{"head_dim": 128, "norm_eps": 1e-06, "qk_norm": false, "tie_word_embeddings": false, "init_std_qkv": 0.0224, "init_std_o": 0.0278, "init_std_up": 0.0321, "optimizer": "muon_hyperball", "learning_rate": 0.00803, "schedule": "wsd", "decay_fraction": 1.0, "batch_tokens": 65536, "z_loss": 0.0001}
MLP neurons of a small language model. Each row is named by its layer, matrix (up: input weights) and neuron, and shows model dimensions 213-276. Each number is 128 + 24 x the weight over its row's rms, rounded and kept within 0 to 255.
A block is one neuron, or neurons of one layer that tend to fire together. After each block is what it responds to, as a language model described it from the Wikipedia text at the highest values.

L6.up246 [128 103 179 142 105 158 124 154 136 125  92 161 111 132 115 125 118 136 119 115 189 140 119  94 124 137 146  99 141  86 123  93 112 135 146 104 126 110 166 115 132 108 112  98 134 173 120 152 153 133 131 139 131 124 102 130 136  99 134 164 127 159 170 107]
L6.up269 [109 130 136 102 153 119 145 145 126 136 154 133 153 118 109  76 161 149  80 146 134  82  91 109 159  98 118 103 145 122 135 109 144 135 137 164  99 137 107 122  72 130 126 112  93  91 160 146 128 122 124 143 102 173 128 135 113 136 137 147 168 142 155 122]
L6.up356 [136 139  78 123 118 134 108 151 110 136 146  82 134  96 102  90 146 143 157 143 159 106 109 139 168 166 140 107  87  68 141 135  98 118 101 115 129 110 106 130  90 177 101 112 152 159  93 152 173 163 145 165 153 146 137 153 111 140 140 123 124 129 130 104]
L6.up444 [170  98  84 111 112 150  91 114 113 142 134 118 127 100 120 118 139 105 131 131 119  64 128 170 167 126 149 128  99 187 138 147 139 136  70 165 164 141 100 183  97 117 137 125 115 111 123 157 135 142 166 153 165 127 155 154 119 122 109 122 123 100 127 166]
L6.up627 [111 117 116 111 137 142 150 126 127 123 128  90 122 146 120 118 127 142 175 135 157 152  93 123 126 148 108 128  93 138 137 151 122 121 117 138 154  73 141 143  97 132 148 144 124 133 126 192  75 151 135 153 119 171 142 142 102 116 144 169 103 136 110  74]
L6.up650 [100 127 113 111 104 136 125 156 155 141 157 117 132 153 171 128 102 108 131 115 129 146  99 142 200  65 123 151 114 156 114 122 167  98 166 140 112 128  88 133 108 129 135 108 141 108 123 142  66  99 123 147 103 157 136 145 116 109 113 153 114 143 133 105]
L6.up733 [134 133 102 169 166 105 120 137 142 100 100 120 122 144 103 105 177 137  90 101 122 114 125 130 151 125 149 160 105  48 153 103 115 151 169 144 111 103 132 130 101  99  75 136 142 127 127 169 140 167 147 116 132 126 143 138  97 126 131 137 111 122 137 105]
L6.up753 [167 110 122 137 167 163 109 121 134 132 134 102 117 137 132 164 130 126 116 191 116 101 183 133 182 126 155 105 103 104 124 123 106 106 107 114  49 109 147 154 128 166 107 159 131 133 128 134 134 156 126 143  94 138 141 152 142 116 183 151 102 111 129 123]
L6.up790 [144 104 100 126 100 121 149 127 123 127 121 115 114 149 155 122 107 140  87 144 132 119  72 115 158 166 169 165 117 129 124 125 119 123 141 107 159 145 158 141  94 114 108 111 119  93 128  94 130 149 173  89 167 149 116 139 129  93 117 106 100  96 158 127]
L6.up904 [104 150 118  88 143 136 143 131 133 126 132 113 106 159 114 119 126 131 135 162 134  97  97  83 145  91 128 121 145 126 120 120 133 124 167 149 134 133 143 137  97 161 144 150 176 159 169 150 116 154 123 123 164 150 136 158 100  97 146 129 154 106  91 101]
L6.up922 [105 141 117 111 124 119 111  98 133 152 141  84 164 113 157 135 110 126 126  64  89 126 119  89 173 122 151  84 109 161  91 138 109 136 117 110 116 111 149 156  95 156 137 102 170 135 127 129 120 102 156 150 138 136 111  79 134 103 144 139 127 116 131 118]
L6.up992 [151 153  96 136 118 168 105 145 135 135 136 172 154 141 115 147 167 141 105 115 105 143 131  95 166 159 142 106 142 104 127 113  83 109 155 148 134 145 146 119 135 136 105  87 102 162 167 139  95 156 148  83 141  97 123 119 103  98 127  93 141 112 119 122]
L6.up1012 [ 74 136 145 148 125 131 114 134 142 147 186 112 136  92 147 127  87 128  58 114 102 113 152 149 151  93 134 138 144 117 129 187 147 115 142 143 136 124 148 154  96 152 130 147 115 123 137 109 144 136 121 118 123 167 147 102 141 107 124 103  94 137 121 103]
L6.up1132 [153 161 126 130  95 147 156 110 162 110 175 100 140 131 129  73 120 128 130 105 153 113 116 140 147 139 110 191 135 140 139 146 102  75 144 106 132  94 130 174  99 191 130  81 142 109 136 123 129 142 142 106 177 136 160 132 110 116  84 128 137 123 182 136]
L6.up1207 [122 116 153 122  77 109  87 105 151  87 114  97 146 120 121 108  90 177 146  67 116 140 139  82 124 146  90 157 121 130 112 115 138  83 122 157 163  94 144 108 133 144 123 151 164 162 129 145 134  99 146 127 127 134 177 133 139 137 133 145 136 123  82 137]
L6.up1236 [ 84 124 111 142 100 160 111 110 153 114 119 130 115 135 119 110 146 131 102 160 145 141 142 164 150 147 101 126 125 135 150 146 129 117 168 128 161 148 145 114 120 141 127 105 125 121 175 162 164 122 136 128 167 145 111 135 132 145 175 156 121 132 123 142]
Description: Section-heading start marker. The first = sign of a wiki section heading right after a blank line ending a paragraph or table, plus some sentence-final periods and paragraph breaks.

L7.up1191 [130 149  97 142 135 141 123 138 165 166 195 154 159 121 120  98 120 123 141 158 136 114 122  87 170 134 136 123 151  96 126 128 113 112 165  68 161 158 120 130 125  94 100  99 179 112 105 124 121  96 135 136 166 178 141 161 134 136 105 157 106 122 129 128]
Description: Section-heading start marker. The first = of a wiki section heading after a blank line (e.g. ==Background==, ==Cast==), plus weaker hits on sentence-ending periods, paragraph breaks and table-row pipes.

L7.up541 [121  95 136 130  79 129 107 135 106 157 131 111 115 181 157  95 127 142 120 101 122  79  92 130 111 141 112 189 125 121 111 179 120 108 157 145 153 103 131 171 119 160 138 124 114 111 151 110 112 109 152 123 100  86 140 126 159 132  90 135 136  98 126 175]
Description: Section boundary markers. Boundaries ending a paragraph or section, mainly the first = of a wiki heading after a blank line (e.g. =Career==, =Legacy==), also paragraph breaks and sentence-final periods.

L7.up1033 [118 143 155 169 121 142 131 140 138 117 106 121 109 103  86 134 151  57 119 163 123 104 110 153 135 151 144 111 136 156 166 100 116  95 131 124 100 125 105 123 142 117 126 139 124 110  97 139  94 149 155 161 188 108 121 100 128 125 134  98 129  90  92  74]
Description: Table separator hyphens. Hyphens inside markdown table separator rows such as |---|---| under header rows, plus the hyphen in runner-up; weakly, line breaks before dash-list items.

L6.up6 [116 157 115 121  67 124 107 137 142 110 119 105 170 124 132 134  96 128  90 116 113 136 170 123 141 150 138 147 116 117 122 114  97 110 102 135 153 140 137  79 149 170  91 117 125 140 119 134  98 104 143 127  99 101 148 141 105 156  75 141 119 100 116 181]
L6.up26 [109 128  70 135 109 114 156 130  78 107 118 132 161 170 123 154 130 143 109  93 121  83 149 119 133  99  94  85 113  98 105 159 125 108 140 131 142 118 123 127 123 135 122  89 146 186  66 116 124 163 147 118 128 107 122 144 144 175 138 106 122 182 118 112]
L6.up131 [139 115 161 134  72 130 134 132 143 158 112 122 139 161 168 140 119 122 125 149  97 135 108 163 149 165 119 126 115 143 198 150 122 139 136 110 123 116 110 142 143 142 141 114 128 119 118 101 107 124 125 144 121  87 128 102 128 143 146 139 170 178 140 151]
L6.up145 [151 132 120 109 114 139  87 174 129 178 133 117 125 136 189 111 126 144 114 150 100 105  87 117 120  96 140 127 142 115 130 147 117 145 105 169 131 113 157 109  67 130 156  81 130 153 117 157 121 164 126 173 152 128  86 143 145 111 117 145 135 134 124 101]
L6.up185 [ 86 158 116 190  74 144 102 127 109 109 109 124 122 131 118 121 180 132 127 156 123 162 123 137 126 116 132 148 122 141  85 147 145 135 136 151 149  94 116  86 182  90 100 174  85 120  95 142 159 108 152 185 143  93 118 108 109  93 149 141  90 116  89 158]
L6.up271 [171 122 133 130  94 104 151 126 151 134 101 140 144 130 100 150 140 134 110  87 121  96 113  87 139 188 158 134 126 171 117 129 153 116 140 112 130  98 123 113 137 115 133 125 151 153  93 127 160 130 127 112 156 142 136 132 114  87 106 141  79 121  94  84]
L6.up475 [105 172 143 162 115 165  78 128 119 131 113 141 126 133 157 107 100 112  97  90 126 129 126 145  93 112  85 146  81 151 133 129 102 117 138 151 134 100 109 117 115 141 133 121 123  79 142 138 118 178 108 148 124 158  83 107  95  93 105 146 148 123 174 113]
L6.up555 [147 121 132 135 104 144 160 127 115  62 129 112  97  91 126 127 116 115 130 108 114 151 145 107  99 139 138 133 146 134 178 153 135 137 100 116 173 116 123 155 162 166 123 131  97 116 162 118 115 149 147 117 102  93 124 114 184 129 122 151 138 121 111 157]
L6.up616 [137 185 131 127 126 121  67 106 130 167 124 107 181 122  92 153 170  97 163 143  88 144 148 127 126 138 130 133 127 121 104 153 140 165 144 131 143 129 206 124 109 140 124 106 133 165 122 103 148 107 156 122 122 122 158 150 139 159 144  97 123 142 100 138]
L6.up658 [119 125 152 122 117 130 123 137 126 136  89  95 146  93 150 159 163  94 192 141 129 149 126 102 104 133 142 150 116 119 112 116 114  85  70  88 121 128  93 117 119 131  95 133 144 144 112 136 106 120 138 137 102 141 136 174 169 163  78 105  95  97 147 160]
L6.up678 [144 171 122 124 146 172 112 161 141 122 115 103 129 142 139 119  96 134 150 106 112 148 174  98 121 165 112 109 122  98 121  95 158 150 137 103 112  99 143 135 158 150 118 125 122 131 106 136 168 114 129 142  99 148 137 128 165 102 120 167 163 126  95 156]
L6.up814 [ 97 109 101  87 119 124 146 139 140 148 100 127 122 111 144  84 124  89 141 150 158 103  93  97 118 159  93 134 112 108 120 134 115 149 184 112 121  95 116 115 133 161 134 161 176 127 129 125 109 106 116 144 134 125  65 125 124  90 125 115 142 150 124 131]
L6.up902 [ 90 113  99 196 108 105 117 122 141 132 140  97 150 134 141 149 122 145 173 152 116  93 126 182 131 167 156  91 149 114 126 119 126 143 125 100 156 115  99 126  92 132 172 104 104 126 171 159 113 124 108 140 152 152  91 163 139 135 161 135 143 128 105  95]
L6.up1023 [141 128 111  97 135 127 113 143 121 116 114  89 137 130 111 139  99 104 139 124 149  96 115 116 114 143 128 132 128  90  84 150 152 105 163 100 125 145 140 154 138 164 113 132 126 156 123 151 164 119 124 158 142 104 126 109 136  98  76 178 153 127 132 127]
L6.up1034 [ 82 126 107 115 165 138 122 186 147 109 124 143 133 153 147 174 160 141  92 113 104 119 116  94  98 129 178  80 112 167 123 129 173  95 108 133 151 118 157 147 119  95 152 120 132 179 125 139 114 129 154 141 121  94 100 146 129 101 130 121 118 134 108 139]
L6.up1220 [118 103 142 131  84 120 112 149  98 157 124 167 123 139 131 127 140 115 107 106 130 112 117 142 148 128 150 151 157 121 104 120 112 140 188 108 148 109 110 153 146 103 137 103 120 109 112 106 108 117 183 132 138 141 147 107  75 129  99  78 193 101 157 153]
Description: Relative pronouns and headings. Relative pronouns (that, which, who) starting a clause after a noun or comma, such as "an organization that", "Act, which", and the first = of a wiki section heading after a blank line.

L7.up230 [128 112 138 137 144 138 119  96 126 128 134 125 124 110 109 128  81 135 139 145 106 141 162 149  90 113 122  93  93 121 129 122 143  99 138 117 159 132 125 132 131 125 167 142  90 116 131 143 124 129 109 130 130 115 124  96 166 120 120 152 108 142 168 127]
Description: Place name tokens. Tokens in or right after geographic names (cities, countries, regions), often the first piece after in, to, or near, such as Jam(aica), Dub(ai), Sara(tov).

L6.up2 [149 132  97 131  98 116  79 202 152  91 128 116 114 141 159 133 185 106 125 112 110 120 118 118 119 100 136 109 116 182 122 108 140  92 103 134 135  97 158 108 129 145 133 118 151 118 180 137 113 124 142 118 119  83 107 108 155 131 162 143 156 123 130  82]
L6.up101 [119 133 115 111 124 127 141 149 137 141 104 196 126  98 111 165 148 117 124 152 149 113 112 104 133 147 160 110 138 134 117 150 115 139 133 166 133 105 144 141 106  99 129 124 108 162  93  87 129 148 113 124 106 131 144 104 181 141 132 145  99 106 131 103]
L6.up170 [140 141 113  56 136 116 137 157 158 148 136 165 150  93 131 132 132 102 120 138  98 118 128 176 124 131 181 134  81 113 114 104 103 134  72 141 128 116 148 131  71 115 163 145 165 151  91 131 180 139 132  86 120 131 126 116 124  98 148 162 163 125 129 104]
L6.up313 [110 111 137 149  97 127  93 163  93  98 113 115 126 157 112 112 133 153 126 176 130 112  70 125 164 101 112 102 109 138 116 143 155 126  87 136 101 138 164 125 143  88 101 159  82 133 146  81  92 157 136 114 122 144 100  79  81 122 142 140 116 129 129 116]
L6.up396 [ 98 104 115 168 163 118 135  97  95 136  72 138 145 122  64 113 180 189 134 139 145 143 144 120 117 136 157 131 148 114 142  92 125 131 152 121 117 142 103 104 127 122 169  97 124 135 123 150 117  86 137 112 147 168 118 159 153 133  97 130 103 112 121 155]
L6.up533 [ 74 116 105 164 115  82 102 120 121  86  80 144 100 115 153 135 141 140 103 103 127 121 160 108 156 160 163 128  79 124 127 131  95 131 166 119 126 143  96 106 152 135 128 105 127 135 171 115 146 112 137 105  63 153 130 155 123 100 114 134 152  96 118 125]
L6.up564 [164 123 134 137 155 113 129 147 142 126  95 141 110 111 149 144 124 153 116 143 124 154  97 130 112 157 146 116 148 166 140 103 111 109 125  92 135 144 125 141  93  98  78  96 135 132 120 126 107  99 128 153 110 126 113  92 107 149 154  83 136 157 129 131]
L6.up679 [124 110 132 119 133 117 109 147 173 113 105 118 114 142  97 179 109 135 129 157 109 152  98 165 124 171 130 118  58 135 145 123 156 105 129 133 129 160 127 134  97  87 147 106 121 162 119 138  96 176 158 146 161 120 107 110 158 146 144  98 117 101 156 123]
L6.up820 [100 162  88 134 118 156 120 127  99  79 184 164 139 103 130 146 146 122 119 119 144 180  99 112 146 110 117  88 112 147  96 103 139 135 137  74 160 102 186 132  66 137  98 104  89 166 166 101 162 118 148 151 162 136 150 141 116 127 146  97 142 145 133 133]
L6.up856 [141 163 110 168 137 158 138 110 109  99 106 142 148 120 128 127 169  87 110 166 115 122 108 128 128 191 126 118  84  97 174 152 173 142 124 188 151 131 127 120  78  90  99 116 117 141 147 165 135 154 164 157 119 119 122 112 128 127 117 139  96  76 131 150]
L6.up1028 [154 163 133 140 150 151 118 131 146 121 134 147 169 115 104 130 132  76 182 137 119 147 126 135 136 128 150 107 116 126 122 137  97  83 138 120 117 148 137  94  55 132 117 151  84 144 115 110 147 104 143 135 111 102 142 128 134 153 141 153 102 166 191 107]
L6.up1095 [102  95 120 191 112 114 124 174 109 137 133 146  95 102  96 166 148 135 112 124 111 133 143 122  95 107 159 148 120 120 183 151 159 130 134 114 130 121 154 102 102  82 130  70 130 128 110  91 146 106 145 149 135 129 139 104 139 103 141 137 118 143 149 124]
L6.up1133 [136 132 129 154 163 106  65 156 117 172  83 152 147 127  88 109  97 123 160 148 140 145 146 116 112 159  92 119 101 116 121 133 134 107 140 149 162 101 122 105 160 126 137 128 120 115 140 104 154 160 140  87 116 122 111 122 117 141 162 124 177 163 113 143]
L6.up1210 [130  80 145 148 133 144 147 113 137  72  98  89 136 123 125 136  85 160 134 130 126 135 121 122 147 137 118 154  90 150 124 153 155 120 166 105 122 110  97  75 139 138 139  98 132 157 113 152 179 117 123 125 138 116 101 170 132 111 165 107 137 170 182 127]
L6.up1235 [154 148  96 132  65 112 154 123 136 104 146 108 112 117 124  85 146 102  97 124 112 110 103 122  77 133 133 123 142 143 128 127 168 130 134 129 107 107 144 136 158 102  89 151 114 177 175 128 112 107 161 139 135 147 158 134 163 171 111 152 157 161 123 154]
L6.up1259 [ 92 132 137 124 111  96  79 120 130 118 120  89  98 135 152 120 188 165 182 105 106 142  99 107  75 119 167  97 115 156 152 160 149 106 146 117 149 144  97  86 137 116  94 133 110  96 165 136 160 108 116 134 157 143 170 135 150  94 135 152 135 112 125 133]
Description: Place-name continuation tokens. Word pieces inside or leading into country and region names after in/of/northern, such as Si-ber-ia, Nam-ibi-a, northern Alepp-o, the United States.

L6.up203 [170 171 141 130 133 121 121 166 121 106 150 127 107 126 124 123 142 160 131 112 144  75 162 145  94 168 130 132  75 142 103 176 153 142 134 102 174 109 160  98 124 133  96 136 121 105 152 171 144 143 126 140 112 151 172 161 124 150 149 128 127 106 101 112]
L6.up214 [129 128 153 135  71 149 163 141  92 125 167 119 123 114 116  93  96 138  91  93 150 114  96 135  76 130 129 172 111  96 118 125 115 141 133 139 110  94 140 102 161 163 129 199 137  86 114 161 122 114 119  95  83  97 119 137 129 127 118 140 130 162 123 126]
L6.up305 [137 171  82 128 100 116 185  89 108 118 161 125 135 108 119 133  92 159 122 171 147 155 112 189 116 103 118 162 156 118 173  92 136 128 118 107 171 142 111  99 118 105 154  92 120  90 149 114 147 156 141 139 114 144 150 108 144 154 124 154 115 124  94  92]
L6.up490 [ 88 114 162 120 135 144 112  80 138 116 101 126 119 156 120 128 157 160  96 162 119 134 170 128 107 156 165  90 137  92 148  96 114 155  88 122 128 137 140 126 158 127 124 134 157 115 129 151 146 166 125  71 130  88 159 159 113 170 127  86 140 122 148 157]
L6.up510 [146 142 158 122 155 116 124 116 109 112 109 145 105 160 122 129 141 144 124 135  83 147 130 114 154 102 158  99 117 147 133 127  84  99  91 165 118 121 151 152 125  93  76 151  92 118 111 190 140 126  77 157 178 146 138 165 126 141 105 140 128 112 152 111]
L6.up551 [139 108 155 134 120  96 130 107 134 167 101  96 131 103 163 100 110 105 114 126 161 132 128 170 130 123 143 132 150  71  96 129 110 128 141 112 146 113 120 161 130 137 130 137 107 173 170 174 109 141 119 131 139  90 148 123 178 176 110  95 176 100 170  99]
L6.up614 [104 159 150 105 126 126 119 100 148 122 138 122 132 125 141 130  97 134 147  94 126  86 116 154 114 130 167 107 164 152 124 160 129 153 122 133 128 127 105 159 161 135 144 105  99 136 149 142 108 145 117 151 118  69 119 123 104 156 146 100 137 128 150 123]
L6.up722 [161 131 134 152  71 117 129 106 142 144 145 161  94 158  98 147 134 127 133 156 165 108 115 139 114 128 156 150 137 149 107  89  76 108 133 145 136 118 129 101 140 133 118 126 124 166 140 121 141 123 128 133 131 164 116 175 121 149 133 108  54  97 151 112]
L6.up794 [107 136 146 164 120 128 109 202 143 119 137  97 112 112 127 128 141 119 127 187 141 134 142 159 138 105 121 117 135 160 126 140 134 102 136  86 103  86 127 110 144 142 130 121 117 159 149 157  95 108 140 134 126 161 114 144 152 130 142 145 107 106 182 126]
L6.up877 [127 132 135 162 144 111 115 101 144  73  98 111  80  69 169  85 149 112 145  96 124 136 110 156 148 165 112 136 145 117 118  95 155 115 139 156 109 133 100 112 142 100 116 116  79 163 101 132 109  90 138  93 112 120 110  87 136 129  78 152  95 127 126 100]
L6.up914 [144 151 152 122 113 145 113 126 137 141  87  88 158 111 118 167 135  91 129 154 101 122  99 126 151 128 174 143 124 136 137 143 104 134 116 105  89  93 118 158 141 129 140 104 135 143  94 168 154 120 111 148 103 111 107 125 129 123  90 157 115 150 107  59]
L6.up1021 [113 172 141 137 104 127 124 104 116 129 108 107 101 135 143 121 116 111 103 153 138 106 147 103 107 106  85 152 155 145 157 102 111 118 125 164 149 166 138 120 125 161 149 118 128 106 138 167 151 115  90 115 119 148 135 132  74 150 127 126 118 166 124 151]
L6.up1229 [111 132 157 115  94 145  81 118 140 123 165 101 138 121 126 119  85  98 118 185 206 120 134 151 158 111 117 122 102 112 148 128 138 132  99 100 134 100 172 148 157 146 113 154 160 136 125 105 157 120 117 123 123 183 162 131 128 128 168 116 109 131 115 134]
L6.up1241 [142 142 123 134 133 151 127 124 146 153 133 103 168 133 117 139 125 135 140 119 101 142 118 101 159 117 103 133 129  83 122 116 119  83 111 137 101 107 111 126 135 133 115 113 106 169 124 168 129 170 117 129 104 114 124 131 123 155 163 174 129  82 136  89]
L6.up1257 [139 155 165 137 107 145 111 120 149 114 136 132 113 148 123 118 133 126 172 139 109 124 114 139 169 141 161 154  69 123 126  88 101 174 113 179  80 132  92  88 121 108  96 126 142 112 126 119 149 149 123 135 141  86 137 132 134 131 135 127 123 121 116  97]
L6.up1278 [ 84 101  68 134 126 109 181 120 143 136 151 139 158 129 129  87  96 127 113 172 123 117 104 117  89 114 117 129 111 116 123 125 128 126 121 127 137  97 142 168 121 123 127 157 141 104 112 142 124 128  94 112 161 108 139 164 141 128  88 199 135 148 147  40]
Description: Table separator dashes. Mainly a dash in markdown table separator rows (|---|---|---), plus weak hits on mid-word pieces and function words in prose, like share, den, and.

L2.up68 [127 118 145 155 110 123 133 130 147 137 152 110  78 119 128 111 127  93 127 137  75  96 136 125 132 115 120 148 147 168 146 170 120 164 152 114 132 100 146 135 130 106 106 146 114 158 149 121 101 126 155 140 174 129 133 116 110 121 123 130 116 149 122 104]
L2.up87 [157 127 177 135  91 204 111 139 133 100 142 128 150 137 121 122 122 120 164 123 153 150 130 119 113 126 141 234 151 123 122 104 132 120 157 127 138 113 121 100 149 116 103 165 136 133 131 136 102 119  95  95 128 130 140 141 164 153  71 127 112 108 120 142]
L2.up480 [145 128 181 155 135 113 114 125 122 102 129 169 101 116 139 139 105 164 171 102 157  94 143 180  88 138 150 172 159 135 113 110 106 118 126 131 164 114 139 130 128 113  95 200 160 165 141 173 119 131 143 150  94 128 129 109 134  83 123 133 141 141 172 119]
L2.up831 [ 92 132 139 138 164 124  96 141 115 113 135 120 124 152 136 134 146 101  98  93 134 184 153 126 107 129 115 115 125 113 128 119 105 181 114 142 160 110 162 110 111  68 117 111 100 164 111 154 114  92 142 121 136 144 174 139 104 143  83 126 155 138 119 119]
Description: Section-heading equals signs. The first = of a wiki-style section heading after a blank line, as in ==Cast==, == Plot ==, ===Music===; occasionally sentence-start words like I or we.

L2.up541 [102 145 135  98 144 107  89 148 146 146 119  91 146 123 131 153 106  93 122 106  89 115 139 125 173 143 132 152 102 117 141 167 109 101 171 133 143 137 107  97  93  96 168 143 172 122 157 119 111  88 124 149 118  90 108 117 119 119 141 118 156 119 168 148]
L2.up793 [135 141 146 135 137 105 121 138 146  80  93  74 113 103 150 100 120 149  98  81 132 100 107 111 116 116 100 134  77 122 166  63 158 136 135 149 110 132 125 138 138 141 150 154 149 152 166  93 126 130 115 127 144 105 115 148 156 121 133 132 144 141 133 189]
L2.up849 [127 134 133 120 143 113 128 108 172  97 158 136 146 179 183 122 110 167 124  80 108 146 112 143 132 123 144  80  98 153 139 110 110 129 189  63 145 123 114 151 106 129 114 113 121 145 136 143 161 152  90 148 102 143  92 131 120 123 126 107  99  96 154 142]
L2.up1028 [132 101 156 110 144 115 116 161 134 145 139 186 108 147 109 141 116 120 139 174  70 143 104 129 116  70 110 105 148 105 139 109 174 175 146 117 187 126 120 158 135 158  84 121 144 114 178 116 103 160 150  96 158 146  93 106 140 140 119  74 147 137  83 145]
Description: Relative pronoun after comma. Mainly which or that opening a relative clause after a comma, e.g. ", which was fed"; also coordinate seconds digits and word-piece fragments.

L2.up15 [118  89 113 135  84 113 136 110 102  98 131 126 145 102 122 139 120 149 101 168 124 155 119 155 145 106 154 151 121  91 129 140 171 135 125 133 155 122 139  91 135 155 159 150  93 153 118 169 115 123 113 158 138 133 122 104 142 139 115 152 154 123  99 126]
L2.up361 [105 125 126 137 139 143  89 149 138 182 121 106 140 112 104 127  91 117 100 148 115 133 117 108  98 113 108 157 148 135 132 118 173 187 170  86 125 111 160 102 160  99 106 110 138 101 105 105 159 114 134 118 135 158  95  91 114 105 115 152 115 148 106 165]
L2.up936 [103 145 148 118 122 150 115 147 141 116 121 147 159  86 110 128 108  82 111 158 124  93 131 140  88 144 135 121 161 118 130 186 160 168 145  91 144  88 144 145 123  97 111 110 120 173 157 125 115  72 151 183 120 144 142 112 116 112 132 123 114 134 124  59]
L2.up1152 [108  96 118 122 183 129 118 103 139  96 110 116 159 145 128  92 162 109 136 136 114 141 157 136 121 123 144  94 122 117  86 162 191 150 133  84 123 123 135 102 138 105 121 143 123 169 108 178 121 117 120 144 155 160 123 113 143 132 117 175 115 133  85 121]
Description: Place name completions. Final token or word piece that completes a place name, usually a city or country, as in Beiji-ng, Myan-mar, New York, Los Angeles.

L2.up465 [134 129 134 109 130 142 128 118 132  98 162 129 116 107 127  78 150 152 152 130 118 139 159  92 157 136 153 189 130  77 138 109 157 111 123 112 149 127 124 152 108 134 149 134 105 164 130 140 124 129  75 130 159 143 114 125 106 122 126 147 143  92 169 114]
L2.up729 [122 115 115 168 119 145 168 156 167 153 135 117 100 104  74 153  96 109 139 143 124 103 136 126 148 132 133 130  95 153 130 139 148 119 111 139 115 109 141 116 106 125 106 124  99 151 124 108 122 126 125 155  72  87 111  97 113 102 181 131 151 100  85  98]
L2.up1040 [123 140  96 101 120 111 166  76 156 102 138 141 160 158  89 197 152 140 139 122 130 101 106 133 122 142 169 116 137 122 148 122 154 108 149 103 129 119  77 114 137  94 138 142 146  96 115  98 125 121 129 108 130 137  99 154 170 110 112 104 134 106 173 142]
L2.up1204 [117 161 128 175 121 127 121 119 130 112 168  93  96 135 153  87 105 142  79 136 116 120 135 126 134 114 136 131 165 135 132 167 134 104 127 174 115 100 152 117 138 141 125 118 114 115 129 129 173 129 131 123 131 152  90 122 109 117 121 104  80 106  96 122]
Description: Markdown table separator dashes. A dash inside the |---|---| separator row under Wikipedia table headers; weaker on mid-word name pieces (Ja-c-ques, Dan-ny) and "never".